From a checkpoint of a small transformer trained on Wikipedia.
Size: 5 heads of 64 (1 for keys and values), 21.3M parameters.
Architecture: biases on query, key and value, tied embeddings, normalized queries and keys.
MLP neurons of a small language model. Each row is named by its layer, matrix (gate and up: input weights; down: output weights) and neuron, and shows model dimensions 112-303. Each number is 128 + 24 x the weight over its row's rms, rounded and kept within 0 to 255. Numbers have three digits each. A neuron's up and down rows have the sign that makes its largest values positive.
Before each neuron's rows, "fires after" lists the tokens most often just before its 100 highest values on Wikipedia text that the model never trained on. A number after a token or word is its count.

fires after: "s" 40, " S" 19, "S" 8, " Party" 7, "app" 4, "im" 4
L4.gate992:125139159116133135141136146168157155133103080135149123130091091093112122091139151098160149154104165115114097094099089135103120143136135091146116090137114174118113148099182118143140162131149144172095112149174149106088128132123148103156095124124157090139121092159126173145106093112139130126148163146116118125147114078097108115166094103120128114095187169118116133135126157176133142104105112135117151130155123134098131159083146085119087171155123140156158125150075058164116142116114113080128149128141140127124118117119153132163170155107112121093148133097127158126097124165119116139
L4.up992:149118205111095144144117153105131107160125101118104107150115097149161138159127136103119131125141130136137140160132163087130145147161120142171120093137131116115114119093129195109118192124149171123095113108145149167140096136170118100166100117145103125123078108129105171114130125152109107148117072112145122118143102179104129170139157110139149145119113104071099155145116136129136146080115144173095116104165132193109103108128121126131136154126088127134138140115094119124148140104160174126118109123099109129099152096177097133134145166138113109126127152080097132108124118158142143146
L4.down992:143134155153159148108127153155131170126153136142121147151123173107114137086089105146112112103115099126161114121120153113106127128103150128115135180181087146121145127141130123055109209102119120154133160139112173118108141154102119164099132099129092088127089065121116116144140134168119093168114143144123144143116139121120145132142148097128144155097102085125154106122131140174147145132114125147141152103161108132143104110149194157084124129148155139124127155116152148137154172118103126152158142112158116113133181111125133152108132115157117092075134127097108144114169128169151058116

fires after: " " 51, " T" 8, "-" 4, " the" 4
L5.gate418:143109128102109124106098122134106141135169147122140136150114124140158109150144136141118141155113143120092116101155085132113142139140127137114126130111155134120055132147106109150138103136078131103137119161106081169059147134113146122091128149157176104098148131120142122141114113143110147133137092103112079140109095128125090152079138134103124126128113096126144142140118158189131137132167122112118131128177106091107109124117120124123088111188102154139129132138096151128109184085080092114125104122119152118109111125102114118135139112104154130147132096142140175107121128121133149136
L5.up418:102103106139093104111102145137118122162077128126146110112139122136094113175144088108130133121175134135132138126088113122112144107124098142100090108110091139144135132160112110136130181164153115123156141132153111134108129110115108124130089143122178111122111131122144116110068144131115138138157103103125130134203106105119169147176157124157139091131129129135059136155100149113107159123132162111141156119136131125147117201118125141151140091111130151136132135125136148132094132147118147115140118132148113106161116157117166139127154139119120084147119120125113065093144121102165091118
L5.down418:129111157170178106153115121141079107140120166159140132103090134143133111151101146106133162119134135098122115126139122128131128153101093126093152093163095095126151088131134084110111122083143137126121161115172131165155140123074119162094132130105102120153131100130123113168098097124162160094104097137184095101184084137151162125119129130130158127108084131126085110093116135115135140140114161086120111151128102093124152115147098118124117102181136103124126163112132125126172150123136096102147117121132095120081094128162159128106178122103164173139117137139153122131119116144140153165

fires after: "ir" 14, "il" 13, "log" 8, " Port" 7, "ra" 5, "ru" 4
L5.gate97:065152132147128150157114128112157130123141110065119133153114122113141123183137179144127146109121114167136173117120132127123158125090099127159119152105116169120138117114156094116161123115102125128144116103131124115146165132134121142106110156121126140139126104128132121151078160083155092112151140149123118111176144149127120101125082157157162105093115115154092148153100096114060110117164121139130116122148140139164142119160142121102161135111089121117133153115111105117149150103130078148122110144094133148154096101134138112169133149087134156107142157132138110123145129132155153115
L5.up97:087141124091107136139155092119187107132126130127132139102136132176144113143121135147132106144112167192136104129139109107150184088132158147152138098101137095116117128106139089099143114110137124128181116157092080146123148158153135117129088119113113124124159112143149153098152133143161113133084144123121109169109114156130124102088096162086162131068128099149093113114117107167086152141090084148160122135142097098151092094161121125182100139131127085092129141107154103105166090126118100144150109142080080147138153088132129125124143111134132099148127110146149152126126117111119119131
L5.down97:110139140135108104131137109107150100137120154176137159175100132098178093124094117102134154123131142081151145128148101119125173140140145116147095132153110138094102115133128103114110107102124141111148152109121129179119141127118153117103118139161145131133105134135154126127136102117101135119113126132163146176132120146140113133135112128070156132150107111124157131148122116114149129134105121131120168099134064119105141151166087130152128121074147186128154099135104171084185136073133160145184143147139107162157095081103141149107139135144151149161143169151128146121132149169105117122

fires after: "s" 24, " m" 7, " S" 6, "S" 5, " a" 5, "es" 5
L4.gate560:126102125143160139124143166151101128104130165148109095114171122149142141118182109129116094080081109139145127154143119184123069111119140134142090106117091149133139140100121094128155107130112131126095149143130132107120129074107168159100151162102137147119137119135125165127119115144128118142107174151122131137112123131131113103103148118143171128121158141098098149137134075131162115214106136119073110131138089098130148158077142132159142107122142136096159124120156158148177123162098143106144131091142110122143118123134176121136116088155159094132109107106128114141171131131149085119
L4.up560:117105153129146096112142135166131105118167109117133167094156124164138157143146157124087164147088077113124099129106045132139118143105133124162149110126129111138130125130171105090131100084110124096106136144138134120165143073160158137127122147147126121157127120116085155115107111127140109124102193122124130129126093151130117112106151120172178097122087138076126205133144094068141122165108108105098136085150123114095123129092176139124120116131102120122128122133123101141127138170132117100121112106136096141132095099138135139145173130153129113113127134109075127119174146104133133165
L4.down560:143138101111133115104098110136089095133149149127122140195164130106127140107191085100142103126120081096170093098143142141153070120128163137089129131085140101141131145126167121127122100130124113107130132116100127114102142158170137123113112090107122124134165143138139116117130128115129157148125193122120126133123101113118159094123130132155092127123094139142133150120134092117144128119125135140110162119138139144138122130149109131112145116125127141155162117142112135126144104134112112113138115161161176132153150183147123115144139153134102127101117132129157135159144109106118168127

fires after: "s" 38, " S" 12, "es" 7, "pe" 5
L5.gate539:109064132144136131114099096090117198123127093112097099164163091093127174158127092104148145142097148107149088092184123122134097126134118115112155142147131121136147127151119124149141124096121113141126122123131107121144135092116113163160106114113141116109127124133143156115145085112155098132110149138110161092107136108118101114117139109112209150112105086131119182111116115113132086100112128113131137148112120165126113143076100134175112141152090168086098157154133137150160133143133111101111086111141110102104134116148169143139094119138091123142160157098116106125064115137142109129
L5.up539:147086150095101127111123128153063146139146132149167138139074109139095163175141101192109101151115117159127118132102150130096133164160141125145123134163130090115116119130121141146109122153154156122117147088116140072141168123111117154116139129164145101090114116121112142140133163126137180151138122099137187174136127123098132138158132102153109111139128101113088120100149151091145150081143108101110127147173122145136131136083171147101114106189129124104102204126121136130154108105152142111133178109137131104111101110134077117122178130112121119134094138112117165129113113157124141178
L5.down539:122168122117073126092132139148103110150174111182170145132135125143128105107117134109124172133174098123120092144140152109121123131150109102108127183191111113093133129169123160116154098114119152114082138101089131099099100142127126170102110179146121140119140094116132115086091104077118142137190121140162144155124125136137115140111129109129149104126128146107138117130153170115136155139151148147166166156127141163127145158103135124122156152151093125100134128129127105104110118116110102108166156131138159093097136088122149116113115164181155159140143134156139164060158134149079106114

fires after: "ur" 13, " M" 12, " So" 9, "ri" 8, " N" 8, "d" 7
L4.gate480:111130189107123097118137081178086161106147143113132090113160140115111120134166146181087095100122132117126135131124151101131131118147119106147100107187128114142100175131116157145124164159129123148103113104165143158162119114136144133149118122170134174174122150145141123125149137139127130111105142108104094112142162136150151052169178116108118160164097112153097158129159112130117127143155132098120071121121102113154151133137146092117135158085108088132099122127102122120141108105123088120159125142149121111120147111103163135104149144182125163134138165137129138121122073141110164186
L4.up480:138132145104095085118154154119156102082122147095146141105133137138167129114123176118159155164095140146108141172126105137153148154124157106126129115110148089119083142138151134136112164124095124143129116151144113129127180115141107094115137113158092111124130123117128147132135093095137123106133085137157136079141110126129111141129102150157143164156116117154080139117120083115153106087131182104111131174098130095118102166130115124157098141129148125136105103163150115133178112155145124150106097112118094104114167177130152118146142116146106126161115136108121069131114156155107138132
L4.down480:122094133142107133075092158144116173120106124142158161122097113151153086133128113136148111127150091143166124155120152120134147078135143111113122094150114173174095121100147127119139111128103150150156078125120123120131101135113158139093149153108153115137082172166091100141141144137157132145065152102125137170164120181085093084170100129146139185155112150118146080113120159144166113142121138144150152121158147106111133101111136101130099134142123134140153094151131135134129137135130135084141110094084134142127144091137098115125135149107108131137111118105147123147129136131148108123

fires after: " " 48, "." 10
L9.gate720:133122135148132109085115141088126165127095144097112144101171129111108112075108145122109120204083166094104133102131133095124135125151123182108102124139105144153104122096116143152152166130139109142127130108142129104111103117120117160131122129128167118116086147086121144117098152149144136136100149173160086164104147119137087170134164159142137082106118170132127131135149120157123115127124139127096134128134130106159125111156082136147150057097153143153097149072128129110115173112145136119135137105152144128103142161112102156104126110165103117100147192119135107133078117087128139150
L9.up720:090154160138129128118101162140103100117155137157138112107176113097130110153117128133154123193131112146135132112116158118111128137091131109138113164149084099106128117123105131182139136161183148131166129094170150128153144116155102144094128105163119104122158137122110137133132133123145102131177121089126110140129079068173141132097133121163167136118136131175121112142133118117155142123131156122143169084107103089154164122108115131119150110152129117133125072108118119112138135138129107129082167120117141103158109109158139126140140132130109143136112081104111136108186126137137148153
L9.down720:167130110126126127093129131151129133094097112173143134119089121072096178155106158137126187114093120134154126113143132091158102115128144133169140148137146128181093106151166088137124134136100138148136110127119132162162144159097176108103147142079132136154113106114114139103170156161132150098102171140120154129135146145141149085165126161091108142100119099093151126136130120119135111151131142138133118112113122079105151140161116109154092124136183099111075112166116127118119161130078156103121074125136152178174113074145127122153119168112104122152157129151150103091114155127178105149

fires after: " con" 50, " Con" 17, "on" 10, " be" 4, "c" 4
L4.gate562:101123163121111108141175146172159111112142159135126124117125150152121091083135093118144139128102107157103134144121131117105140123179131114080153097108117136112152152089160162082093127126112121144176120137152151107134175123096110125100137105130118151096081150125200183099111164130139149144116105145128096165116169162102096118164156156143138121112124094121119121143139145086134112126131131135156156123149083128130162094134108116170119165128133136134168149119136119135094130116107143120125112152144096106127110168136116117140112138150147133119164121136143100126107102125137134122
L4.up562:100077122145118091075134115120105090098165159103101132101154135126148134124122079127102130117169116115148108154125152152163139140173120160115095123116166114137145142149092114123125110122114120095151112138162127139133102168154117087108138088113138165137107104126138106132148094180159160143085170122126128149118092136137165136202127123117175155156102152121122140127140118086131112116119126094149139070157097132165132149133084135137100118131149124145129112152123143151108143136132155132088147115106113178079092123145160124129132116134109149087084126157141123109103113095150143136
L4.down562:135079131141137038114150141125083103149162124133106108108108113120139153118138097153120135115119123155120119124142143158120156116137137113113115150103133168095123117132139116088103107095120125109130134134119129119155111140093125125129133124087104135131118089167168149125104102146123174135094124147100096119136136155103155132103138109097108101176164134100137153122124096116130094114133124119143150158177055127108101105133135169121125184105154132121112157155118150145100133126140148122161147102090116105123154110126112126090139085112130143069138105172101131113124105086154119088

fires after: " " 47, "vi" 7, "M" 6, " the" 4
L10.gate64:118131169122113115100131109151141149092133141108109150128107085125130145143082122130172102117124127159129098116160124154044104139091145149145147113138089134137103124127114088116125124118089164136091186143133101134131116154118121128108105122110139139129103159086123144126153150155134124071134134142135110131175103113166138125090153132118146143145129131154127166166144171119126158139137166096136150088151077128143105122086101098078134105149130118154124150126122150096081087075141147124137114145114129141146099107099112110149090087101156095096142134122182161148132112095141117086
L10.up64:102110120113130108124152097121129146146117134123134180140121142118141172108166096111109153110102149145187116156150164129108188100152146144147112134144134139175143109154127077111133141148139107152110117181112125120123127166178120109156156149137168150127100179138143136134110118158159104144146114124136101134147144127140107096126161175146158127124107124139158122181128140138141104154146117062150142128130165091121130139113109142147106165153117164156135138144153164108127138104122124112115165108130087110133110146109090137135079152178133121115119079127091150146126093106124144138
L10.down64:109143106161123082114118151089168107143148144136112149113119139144129106128104139100132109140100127131137116131120130142105105114108102116125149085133144134111165164106081115135116161154085067107111163177160117143122102140142110109108120115093119097128113140108148160130169099143127128142134080158145141113137061117110136094126118143111122167127100136128102111142133088099155113099105137160116152122118114046127151146135144116141126097115129152138142151144117112117136114155153120125155106104117172107097141148116114111116101110115140122122143126108149182088120127137125114129

fires after: " sp" 16, " b" 14, " B" 8, " Ch" 8, "b" 5
L7.gate907:129167146145109132140107113093125099116201119132138107144133168114092121071140112138127113134116113140076138117143138134150124121116124130141114109094124167135160125146181115133164174107132101111187075115124103092123137145144133125178158128158139101135099090143147088133121112153131139158114105147093101169131089143137161136124112112154161169093134111147139146145140113081119142135154114125127180091131093106091150136159106139149136145124126133111132117105092149146140133141117136116113163113133141102115106131101148089095160146064119145100159156124111116119106066195076108096
L7.up907:096129110124134124099142136137145146113140107149134113105105148118093102141108081154107122097140144127182116134108116093160123113135119126110101115166163135125112159144133166131128080115117109159095123136136140138135100158144130110123117130149109103119157125152106085131145154100109133092138095101176103103147141130132145154099189027154102108164124141065090150096179165139126137148115135096104155143080139103122162110140103100144107143150171098121105125144111159164103182141146123127120133124113154116119121140120124128087159149103170163124113127114144139103130130118149110117
L7.down907:137111110126130107108091127085128095093084144141136145106100152131147139121141104101139126114113109122103145092211086104087139119095175137119127145111165096130139094136116114140118105137194132082151110135159143158118135118086148108123077173146129121139143106128088119127066119103102116125128103124126109107137152175128103131145149105144123165186107140121102091083142132143136147103124177122107126176156112089112137109125122145098116084138112159106097140144109106135156136098126186120127074134109134151080084077124106117138102111142152127123111157146099128136114127102135158147

fires after: " F" 13, "hy" 12, "ur" 12, " P" 11, " p" 7, " M" 5
L4.gate148:146129126091131158112132115100125127160105130177065088127105130129133140127149107170104085161113119132158101100112115118110149136176124126125147126159168162141135128126093148123093128096109133172105152159130143139104152123096151125147135126127100137109136098130123091134119147126137125159131107105134064101161130112151168088122167144090156155088145105109110144124165155152103152112175113142139124095141121105140116168126109135153149115129140179143084171179141112120112150144114072117155141137120093072114151061110115132132129110176126130101143148169104119109113151170127113134
L4.up148:153110158092120139044150127109132110078098123121142159125104105123119124174112156127123126145128158158128108137132065102108124118131086166165113121107117134129103102139112144160155122105130122155127100154113124124149104117133145161100161114088107118155062090152108117131144134124181163094139143202114148154128125137141100127150121133149128108114125160155139114127162152119130121142154144156123118153121109161087117156159115121177106138130143153152105141151186148101107148123110120120127141099167127146090122115122156065072109124143132142121100127132114131164148076103105140104
L4.down148:109125113145104123137115110153168116112121133137106082155096128171132142115109123154120124106084133167129119156123088096098143089180149115111147140180119161129172116128113150117151118110133097142130120123111155162114183118116158075075178142165118137130119105143119139112140132139107134151084125112070142144142123164128116142107124162079128133099102144128113102119152198163136129107112132147123100154112128142139166136125107106131110151173075149105151113123156137150161115105125103116155153098137085100127158121103112107133130091115155093108146125172190144110114162162111140102

fires after: " " 26, "n" 10, " N" 6, "t" 4, " T" 4
L9.gate254:125138094131122125128142107131085168110145102133103106086117135126111128088119111120105103146119110182155097130142100155154101128172131152102139143109124146150148127097121149146136102096109115121157124167128124132072120136141105112104102119126135119078125091139099122099161142072076142140178069132149129104106112066121118141154133111166125110144120096133119119160124073153121155086136109110127144107146166133098155133121097126142149155125137131130143128133091134148096095108138089117134082103131163155149178155132121138154123146111137155153121166115098152183113135155128147099
L9.up254:123127106138120120122179160131108115113123115126082145064137119138120141129106139141127138147130120167121110122134170115168113120175155125146124157134155135116126147171158172124152125093134123119152132135146128135159181137097108110113111137154107097113136102168131154164130146118156161146146109071159111144118106110135141152107112104117164158117109101129146095153152112144101146128185107156098163133172102098100122101148135136144118100118102145166132113124139103116119139072136094141143087112115137153139161154127147135177133107120153172154130158081139132158116183089155110145
L9.down254:143119093104126132130145102173153119126087139168161153110109093148123082124157128157157092121121159143135142132121115160091130124181156110124094125142109117191098117119150159145113115143140117105165132141106095135151172169080165149131119129072148090152134144139112102149094139116148105101151190156125140084142091134092131175104146138172099141116139146149109143115101125120107139098160148157142129145122126149137122120095148145147142145120154113117120124126110134154184086109172123122142124117059126177166161132119108171106111127147117119103123110106138128113133122108069119163

fires after: " |" 24, " B" 10, " Ch" 9, " b" 8, " H" 6, "lo" 5
L5.gate548:078087147112114115071163166139116107147150135123142131152112147103134135126131115163143144183115129130179099110129109130136067100131077139122139144093148112113123096081088165115119140081118117076137101119134099093166076100158113095147101102154098180108098170159151164117117146181138128148145088106135103144145140130112142117102112130163121120150122106104190145163112141140151140128107098178084160110121074143121081095121106157119098164098105113155126133135103096089132121150096116156134130110115135105123147076109137138131120130106125146107120168139131149110134110101145092095
L5.up548:124124127106151119133147130110154146111163136144140194105129149120109110143133135146147118146134105122127170111127158118201112149118133163134108118189136139167105152133141151125119157129154132141128094104112143106116164125134090171092139130163128114140109105136153115113130115115137105151123085136184100125117078150115091122118125126124078111092114112132099078138155157172136131134122157100089123125080124126134166064102100120119155138107120129120190064159114111164105111117137142132136128163093154122102150132117097069149169118086119127134143130128106113123155138132121128160
L5.down548:125110132135100153147163125124149079092094112123127162142109089148126052154124158099141098133109087140112109079162111141117115141115150132106152112129160151153079141129143103149108116127198154123148149128092120185145138122126108105134070166132122119158114125119143076102165091141099090133102132149141139149115130155137128142145126179104124122112134102112157109133137128101089141136127163149080153094168138082111125075156135197127124149104112117127144113151119122121146090113128113143100129122153099127105119166132129110141111123114137119108112118125152105135120090120140137106

fires after: " " 55, "s" 5, "," 4
L12.gate964:109119092179107147151148146137138114119140132125148127130109117088108126147160147139102128168124136145118126124113167096128138157113163098111147131119165138088161150120118135118097097111121069113166135126105116139101119121125137078136100153150136125140102148132142148122113146091124135176134149119140137109136103137149112166141120149113096162105140131134114150143094122132100163133175101139126129183141105135113123087082166144163137101132091103140164112135121149132136123173156153131117162131159209122161137153148142102111106118124141144132137108170123131119163077138096103136
L12.up964:097151144121135135131113107137137137122143149108150162086145103121121138105179131129161143118143138111174112145130148119118151142071140151138117144075141111105142143124101114107147144084131149122110149076111133181138111132155098106130099124170162116105152144149134147129145141118144149156147108151184095161127130145136151134144080135109131111147142164128125120120114146126115144162134118157116060098167088120110102094126128165127142143108152148141100182164172165138136130130111167136159136141132145185144099146149114131121065128163121123087153157096153132144120157105135142184
L12.down964:122129092135127143185145160140151125081118101118170124113149156172105109168113076152097132146137173158148114128139161113128151153129120138109145105135108159186133135096090098182122120126154148107136094102115173112103111115142158120144130116143133145157083115132162128098154113118120148115142180148116131080140110125150132114142096142074111140095113126151102127110150153151143119139134096140120127155136159131135148128108130094153143103131160123097118139152113101104132118131106106133154137140193099131110077090121124155109153104143137119181151177093063153123145114176147094111

fires after: "s" 39, " Sa" 19, " tri" 4, "h" 4
L3.gate669:092132161136133135137165139130135091156090096147130133114166152165105102151147165124144117118123111080134137105127128117159123111129166141115102132106124137085142130106117155138119134158157063126154134113135160131140137100170159127151068147176103128170107123135198115140109155136100131166141104154183129091132143155168138138110114125157128059109112139140105095111106116146133151132079132148114129144161150110139117114124086136096157137105140173107070129158089114102125095123154109122117110103115117125119099103126101135087122072133109117074160077105139142107120131122178109149
L3.up669:117188133139112127099096095138102104125101092132152114133125132118155156152143146112161156156150148166153116140108120127107085071084158138150100119134122143086146142077129104091075138122205139157152163161167114149138127096145171128125119146138115129151137164095128093165117093128196137157130135111086109111108101125172110124089128125139123133119149149136109140133129125110146129135149083138127117141127121098151150103099106099121143141164076120137157148102125141101128144124165124098122143134131072134113123162111113153126160155100184129129123164102113128105107150109147097122
L3.down669:128102140156134131120111163148123130134168089132117110132138132109125137081133113111097144090151123127159150159114123109113153112135133150101155125161131106125141105117121124149124126095140097159126083128137111128137164144125138136132094095121121127111143114115192121134146134103140125108128128176129090158166151143100122140132142131146125155092121132114111127148148174154169161071128094141125115102088114188130163108123139086121122152168138113144101112148178077101148137115113129126110100120099098154168130141132119167096130176095070130111099147097181116166148132113068107117

fires after: " " 58, "fe" 11, " |" 5
L4.gate604:130110124166111128124145178128103129166154125082095185106085132128114145123130079158131117118162127143130130147134129053145129137131144097161120138112107164119107103174156126067141084120140130150104149147155082153154123135107155156132132138112140133176133155122169079127124143134140101167139110107176151102112118131119115132140107157177131081093188127164108128163190116131128164140128147117111137111139131095124155143120169117135129141128117122117141150144117134082105150141149161094123130150159118136140115133141117142148128099141083114160139120166143088107110099123124141128
L4.up604:098151147129086133122155129114121138166160119149146183152161106160117126114127148115134171128153141128129119147105145108091122175082175102138126122195140117116163093076138109120141139180154097132132128138136149114134140128086111092144125096086104112143173100124103137151075138157098173136124127139137132105106081081129091116097104124145151143104122166127104149081148112114167135118110106097142084094104142115135092117154138119138110136151109199124139124164079128138113119099145132147147123129098112128157097141205129071143095103095146112170107132139142111120098149129162097122
L4.down604:114107137118127143134135157142112136108039122143162146143127098125119138162119116141121139107134143119133122099183130111135162097121130143148133080129085119154137119144121083160149097164143169144155121099162087133145083179113149099120126138104154117115118116136160139147170145116153130109103147091134127103140126153137133142114138142098111098102136136172106113100182100153133138110154150128129170130117116154118133155180134151174124151176123106123175144221127149082129099138116122115122145138135150138124130148113131107120161114109154134134128130148164092163131079135118122145

fires after: " " 42, "-" 10, " (" 9, "iv" 9, " \"" 5, "n" 4
L3.gate990:128130136153091143161101113146169148137147104102078151106137171132132123103136106117124165121085103128100086117132150077080137118164136136117156070131169114102124115147099123112190152135134098132088140101111074137097105104145130129152161100119122148138098109105156125148133121152162136170118114083139121159110152140114135135159144134153083115087137143156158124093112114090168130151145141123098122162122162108104112126140147077152103136123132152141130134133132140142116130112105131134140105153108118184117148178122154115108121104115106110177075088099172125139071095128092155081
L3.up990:109116154131134146085157111124141141130152153099152148105145086170140182128169130084111146149113121167091118096137139130105152125136129166161110122134122133123189099142144122175138123128138139093109126118126170130148129145103146100080165135143096141144162105125106138094103118173165162118172138117140164119122104183103115154175112142130106117130126161097119092134122145134119181164101123116120148114156117125081138122109187124106150083153139104131143127113142141186139108147125130117127081163082113149120134101166147104134110117162132126162098104148136105122092165102101093100
L3.down990:092116160170148145152130139127143115132084162133095107086118080136120110124085116120127078135142127119092089114155131134118129138143116089119138070121121118138149126109135113159144130159097131118173133123169120131093148126095147105122090137138101099115126107130118128098135113106101130179128155125086119185119108168134145096101123142140118114156152130177158116109130142113141145099132114117091174127108113119146152145144142126109167094155184138113134153121095112122123159129130120146129110123106140152145084107129149134146169123107113148160114134121130179155154140084086095110

fires after: " " 50, " V" 8, "con" 7, " de" 4
L9.gate983:109146128119116107130139110132119129156129094085142147067167110106111112102123175108117135106113119113131121132169135134118112117132136139117155093104125145092159157151109132086155126136159091130146155101127092150123123125108124119157093116138165130139110126203125065149131125127137072144171161144107106117094127128107138168120125135139133096120117132134119157132138117154153101086104099102151085112105122091106139139105122123135171117141151142136114121131111133144120178117114154106104137141105132162135088115174132054110140144068142121148087096147125105135085110154116166110
L9.up983:135095142138154135120156125097120152103106158154110131119095124113138136150064124115138150121144168179121124162114112133118163144141147111087098138126111073140087199171161073096074129101115101164163157077146131135172118142140124131145148131131100135086125151142105085119158090150124174127134152169102131124071138128084116112142144123147111110140120156151128128132153121210121113136161111127109151110117151113168150119154146124128126154165124132101126102138123149121107133153102099168120156136103116061126107168142140148171153144120146150141156137174100147105093146133130144105
L9.down983:100126134136123082132138113109162157136106081105159136104139131155140119125141120125135119122128110112114137140139121128079107135136156184094104089115091092142158130143112099108146132140147132118103124122148125142136138079131124096164110130140126097136137168142117076132100093148123126151115132110085148101151104164170139151120140124130122120127096154131109115102117116107091141092069163117102104144112150119161103146114122119120116151160127103136094144116147064136104090143160102097077116137094140128125120142154099095135134139149161139094125163087113090124109133136103135123

fires after: "ro" 25, "il" 14, "ra" 11, " Ro" 9, " High" 4, " Ho" 4
L4.gate832:139129139145125174155095150137151157151148115145140130113140146164080101141106146118111130139136125139166149113135109134145139119145100107133106160128117105123121171162101163134118134121087120146096137112177129147116161115136145105084132134115135117153124130187149140129081120123113097139136103164108111143062102116118128115062177169082139142122147105091155169134136144144121108116131101117109146155122111173147117128148143130137117165133075118138108132169107100124116112134139143114158125151199122143094133143120176141084120127116093091157097088142095119142128130089112104157
L4.up832:119115075172102146146104133127071125128139111127093134085121125140153148174125196143098124125155115107100116105119115133104142138116117138114116129123191144171123103097101154100150148125106117153108109133051137146119094150100156150150157054103162139142129112113152111154140120126138107139128122125121121147106117125070133084106145147127132108176148129097154119143102087106135147142131118144124090141150157137127116128128121096060160148126141121141100164152084122107129149139095189118149103105158099123129108153123110116141155130158083129125138103119121120138138144133131090127
L4.down832:100104128145066122157096095146082144104126130114160144157118146119123118138110111146120104155127135139083097142136131138137148160138116111064114163140124104155097150107109099141143143157121087128118155155126087130116116167133099108122181117148114170124102158138135109129133140113146102117110151126125128141111137100170112135120156096087113142112120129045139131110097077171153131134166157114139159139099114158167117130139164136156164115142148164114088129119136122118080142123121148102096130120115109119146144091123166144138093128153117116124112168077098147130124129174118147135

fires after: "id" 16, " Ro" 14, "E" 8, "th" 6, "il" 5, "lo" 4
L5.gate537:150123171114111160136177110147109100113120104123145118117160131111108159170123135113114136105162097136118142150135117105154123171125110156163108104149122174158118126123106117153121165067112121141145151086160126138116129135154108093101195061118096144131108118146140120107149155134093104169111107152130122169136097130109120162128141154108127112116120133148122156089103128152097101131133134195105132155161131192151093145136154116094143119101140122136106146124120123182110109106158097173142116130152134126120143171093083126154106089133104100152158141100157116133152102111098131140
L5.up537:138129066104146136128098132100138182160087115139073124074138129135117146151079114155106145148155129123135152134094142133113124104140140122133110144136150154102157141104123133143121177139094129132131154141097074149146122131117124117127071126132138158133097140154126132114126137112111107096098127138121115143114148135145156126106136105122144119146125106106146135119080097140134142142104118148144145157149137170144163133165105064092110156174146129107143147146084121115097139148102109095127117137147142110083149095120118154138141181104134117116081164096108114152184126125131096130
L5.down537:126112102147109134126149137130116111182123083112090122141154188164103159149119125098091111186141149089135126081151130176146162089140097151119159148113136136136095171122104172124130144133147163125142129158113160094141114153141162100110101103138162134115119119107148119166115144111120124152098106099167149156101123110129117139124127116140134167138133169098162163175135144145149138123152114120118148143152155143193159131188133161118112125169183125127144141103137118135078117146110153093139129106109109131138140101142143126141127155126157128137144108111108070128134144178110111156

fires after: "app" 18, " S" 13, "s" 10, "P" 10, "S" 7, "p" 5
L4.gate173:126134112140104065141121120106143116174108113125128099130138075145111164137121171130124179118125110172121120096125128141122180130074108125123151178112111107116109134132130138111106113121095104144155164147141105128069131115135129137126152144121126121110115125093140133133165159112162099093100143111149102077122109107159150100121149130133132135136118147080112147096106152148072131148155098170100141103158116133172098135129105124155100133153124106146127069105093111168121085110132129127129062137136178135140116157123162115159115079096136126137101139132122176143130117167152099151
L4.up173:113125172125159120119095138106114110117089096112156105146126082111151173167135133124093132096113123095159126112077083132111090095098101134127107149120092088103151128139105131119092154107134111097147092179094096105153139125100119174159132154157109119123124160101108168106130152101096129159108140113111163096128150152174124143152101142101124074121147119151135144108128084125133119113092120153127160110153153134160114181125086101128122134126152119103091180120135176113118091114120137140127131131096130145109151137148143163146136116129103122135155161126129173155149159145104102137
L4.down173:177140129144155122110118108137176168133115147130146143189099142140135121134164091147121118126091101109137139136077094170127111101110118120136126174136098141089118074127139136127134105122126106081125118138142139163126148145126167132101132133111105120081163145123114118110133134091137145134113165132109163078133137127129117128133162116164090115146122105157125152097080130104137137130139091156170162107155196163146155157121102119108095131096149117143105125143111138126163156141135136100144154168074176091127127124089134105149120161120074162143132166167146171158127091107133110119

fires after: " on" 40, " |" 26, " On" 9, "On" 7, ":" 5
L5.gate349:178104160128143171137130157144134175083122140132127105132153124130119147162117093132084129123135105152159115085094175110170091097125143083120122127122151122141158147122110108158129147143130127148133179134123156125128140130132105148131163123141084137144108155128178144154075138183186134151076160160152116128156119107164173123103117113141146098142133166123130109159136096129107137126191083124144144138156124062134120169129122152127153156134140122115153172193094107104115118115102129090147162088159112144150068159122124127137109127159137124106116164124115134132145156118109141144
L5.up349:174145157098127157093143132157151115100129086166173163119161142127118143140086111162086108132123127152136128127085161146177124102103110108148117133099141176122127113142128096128121122146100115113160138167104157161097131142121128105120126139120091136127130118085164111104093119144157119140120184131147165102152131143115154120114116107133143130092110173108101142138134094123132093134144107134185132109163149094113136122064090150132100111142146103137122117184075149144102149118131109082150128086156088148132077107163139158109118116117135112100122121165093126133083132105105085140
L5.down349:159114135129095135128136126166108090094107124166117153143139146126129065164073063129107142119137132158122112124159156143102114112111103132154160120132112142132141142092116095159118134132116123142120169150091161148113127146120088129107169110124058139157111141075182118128128122160128144126121141127170168124128096069148120155126129142163178120120112159091120078110127100156109149083149122085144130140119104153150134150153097136128125113153197094134150135129142178140112119132154123112158115137140166114082112139127102147128146101105086137137111105118153138118141127119093123150